Part of a small language model's weights.
Size: 8 layers, width 512, 8 heads of 64, MLP 1024 SwiGLU, vocabulary 8192, 29.4M parameters.
Architecture: RMSNorm before each block, rotary positions, no biases in attention or MLP, untied embeddings.
Training: a variant of Muon for these matrices, 418M tokens.
MLP neurons of a small language model. Each row is named by its layer, matrix (gate and up: input weights) and neuron, and shows model dimensions 48-111. Each number is 50 + 10 x the weight over its row's rms, rounded and kept within 0 to 99. A neuron's up and down rows have the sign that makes its largest values positive.
After each neuron's rows, "fires on" lists the tokens most often at its 100 highest values on Wikipedia text that the model never trained on.

L2.gate535:50 60 33 43 71 39 42 41 52 50 45 39 57 40 57 58 46 55 46 67 43 48 52 63 49 59 39 33 57 49 53 41 38 62 32 57 58 76 46 48 47 77 57 65 48 49 48 58 29 61 66 51 39 57 41 58 43 40 37 64 49 49 52 59
L2.up535:51 62 47 48 70 41 52 48 43 42 67 47 64 46 45 52 52 48 50 44 56 48 54 85 51 42 59 62 54 46 48 38 48 59 60 46 41 56 56 42 41 58 64 37 61 45 55 53 40 59 55 46 49 48 43 30 47 58 35 62 63 43 63 60
fires on: " from", " (", " with", "%", "),", " of"

L2.gate980:48 44 47 43 50 48 55 34 47 59 56 33 47 41 56 69 27 59 61 65 52 60 49 52 48 70 47 60 64 49 41 48 31 50 28 37 50 38 50 36 62 47 56 50 57 47 66 46 43 61 66 56 47 65 41 50 47 53 43 47 53 54 47 36
L2.up980:52 50 41 55 55 39 45 36 52 47 51 36 74 50 42 56 32 44 59 61 50 58 63 55 64 52 57 59 56 48 47 56 55 52 44 49 58 45 42 45 59 52 61 43 54 25 67 63 31 60 49 38 59 53 55 54 46 43 45 77 49 75 43 65
fires on: ",", " (", " of", "y"

L2.gate1004:55 62 38 51 59 51 54 52 45 59 55 30 46 64 51 54 58 70 49 44 36 55 31 60 61 35 52 48 58 43 73 37 63 31 57 48 57 26 26 50 61 49 51 54 57 51 44 53 56 56 44 22 65 55 60 39 43 44 32 43 45 50 54 36
L2.up1004:47 38 52 43 51 56 58 67 30 69 48 58 47 54 48 47 69 50 44 27 45 42 44 56 68 68 60 35 49 58 35 54 44 55 44 44 45 49 37 56 47 76 73 50 57 64 53 44 44 60 64 45 47 39 47 46 63 59 59 39 39 54 52 57
fires on: ";", ":", ");"

L2.gate594:48 31 37 34 34 44 58 61 63 64 36 49 48 65 41 57 54 54 58 42 42 54 42 51 61 51 60 36 47 57 61 49 57 46 50 53 51 67 43 46 34 65 47 54 51 51 59 41 52 60 60 17 40 47 36 53 54 62 45 48 50 50 52 38
L2.up594:62 43 44 42 49 41 59 51 46 62 52 57 61 65 53 44 42 56 47 46 56 41 46 28 57 56 51 42 36 63 48 42 45 40 55 55 60 52 71 50 42 36 42 45 59 57 47 42 47 65 45 36 49 39 48 46 68 45 63 50 57 35 55 58
fires on: ",", " ", " of"

L2.gate850:60 43 53 53 47 41 68 23 44 61 51 54 51 75 40 55 57 53 53 57 59 66 55 53 56 64 63 41 41 48 59 49 49 48 62 58 56 75 47 52 58 52 49 30 41 47 52 47 64 52 53 43 40 55 39 57 38 64 50 43 41 59 48 53
L2.up850:49 41 69 39 53 45 45 33 37 68 40 49 43 50 60 45 41 51 53 51 82 72 56 51 50 47 56 38 58 43 47 48 70 48 68 47 47 39 49 42 66 60 56 25 48 59 52 55 60 40 54 66 29 50 55 48 50 60 60 35 24 49 51 54
fires on: " 4", " by", " 2", " Bronze", " 28", "Cast"

L2.gate612:26 44 34 52 50 38 37 52 43 57 45 44 44 46 56 61 61 52 44 42 55 72 41 53 49 51 54 45 61 49 36 45 46 69 59 42 31 46 63 39 60 44 40 41 50 42 39 28 51 75 37 41 45 55 30 44 64 50 64 53 65 55 45 52
L2.up612:30 45 40 43 43 40 41 60 47 52 50 35 41 59 49 48 56 59 47 51 43 53 39 53 62 33 43 56 48 41 49 43 46 51 40 44 31 60 59 51 51 46 38 60 65 58 50 33 54 73 28 43 52 41 52 40 45 43 52 50 46 33 50 47
fires on: " ", " of", " -", " Development"

L2.gate522:48 49 53 46 41 38 67 48 49 51 56 45 41 37 47 42 33 55 40 36 41 50 53 41 35 65 55 63 43 35 48 35 38 64 52 80 46 42 27 48 50 65 66 68 63 45 37 52 46 50 37 24 54 50 45 36 47 43 50 42 44 29 52 48
L2.up522:60 49 60 52 67 53 48 44 45 44 54 27 48 49 63 56 56 46 51 32 52 43 44 32 31 40 58 63 47 41 34 52 42 59 57 50 48 58 36 50 44 53 49 46 56 68 32 39 58 47 50 30 45 36 59 46 57 57 49 45 55 55 52 53
fires on: " –", ":", "is", " ", " that"

L2.gate751:47 38 48 59 32 48 64 53 55 44 32 63 52 53 43 57 59 33 63 39 51 35 34 43 50 64 58 38 36 57 62 48 50 41 47 65 41 44 56 50 57 53 51 47 63 58 50 53 45 63 44 45 53 70 58 48 47 57 46 46 35 38 64 49
L2.up751:54 45 66 39 63 50 43 53 28 46 49 61 48 59 51 48 54 39 64 62 32 46 38 31 79 58 38 47 34 57 52 53 56 52 44 56 46 50 61 48 35 45 40 61 54 63 60 65 32 70 61 61 53 51 36 50 63 56 43 29 42 62 58 44
fires on: ":", " |", "0"

L2.gate310:30 33 73 59 63 37 56 38 28 38 54 55 50 59 45 61 45 42 40 52 63 62 49 39 47 36 62 46 59 46 54 52 51 48 56 36 50 56 42 46 54 43 37 51 54 52 53 49 52 50 51 59 46 65 64 42 47 31 52 61 34 62 52 45
L2.up310:33 30 59 51 58 38 49 36 59 50 69 50 54 39 54 34 36 61 55 41 71 65 35 46 47 47 48 57 45 52 46 52 56 62 37 35 53 51 69 21 48 57 57 43 32 55 48 48 58 47 53 55 48 53 56 41 46 63 52 40 48 53 56 46
fires on: ",", " 2", " 24", " 3", " 23", " 28"

L2.gate662:31 51 29 40 50 51 59 35 58 54 49 63 46 55 49 65 36 55 74 53 63 43 40 54 37 56 42 54 38 52 53 50 52 62 40 54 34 54 53 47 53 58 45 45 49 45 59 62 53 38 55 35 49 53 47 57 39 38 51 58 25 56 62 55
L2.up662:49 58 45 50 44 40 49 54 45 41 60 59 46 41 41 58 58 53 68 63 41 51 44 60 42 37 48 59 29 62 57 60 25 43 55 48 59 51 45 50 42 41 36 54 39 45 50 50 56 64 51 47 55 47 80 29 54 48 48 46 49 41 51 45
fires on: " to", " |", " of", "y", " way", " going"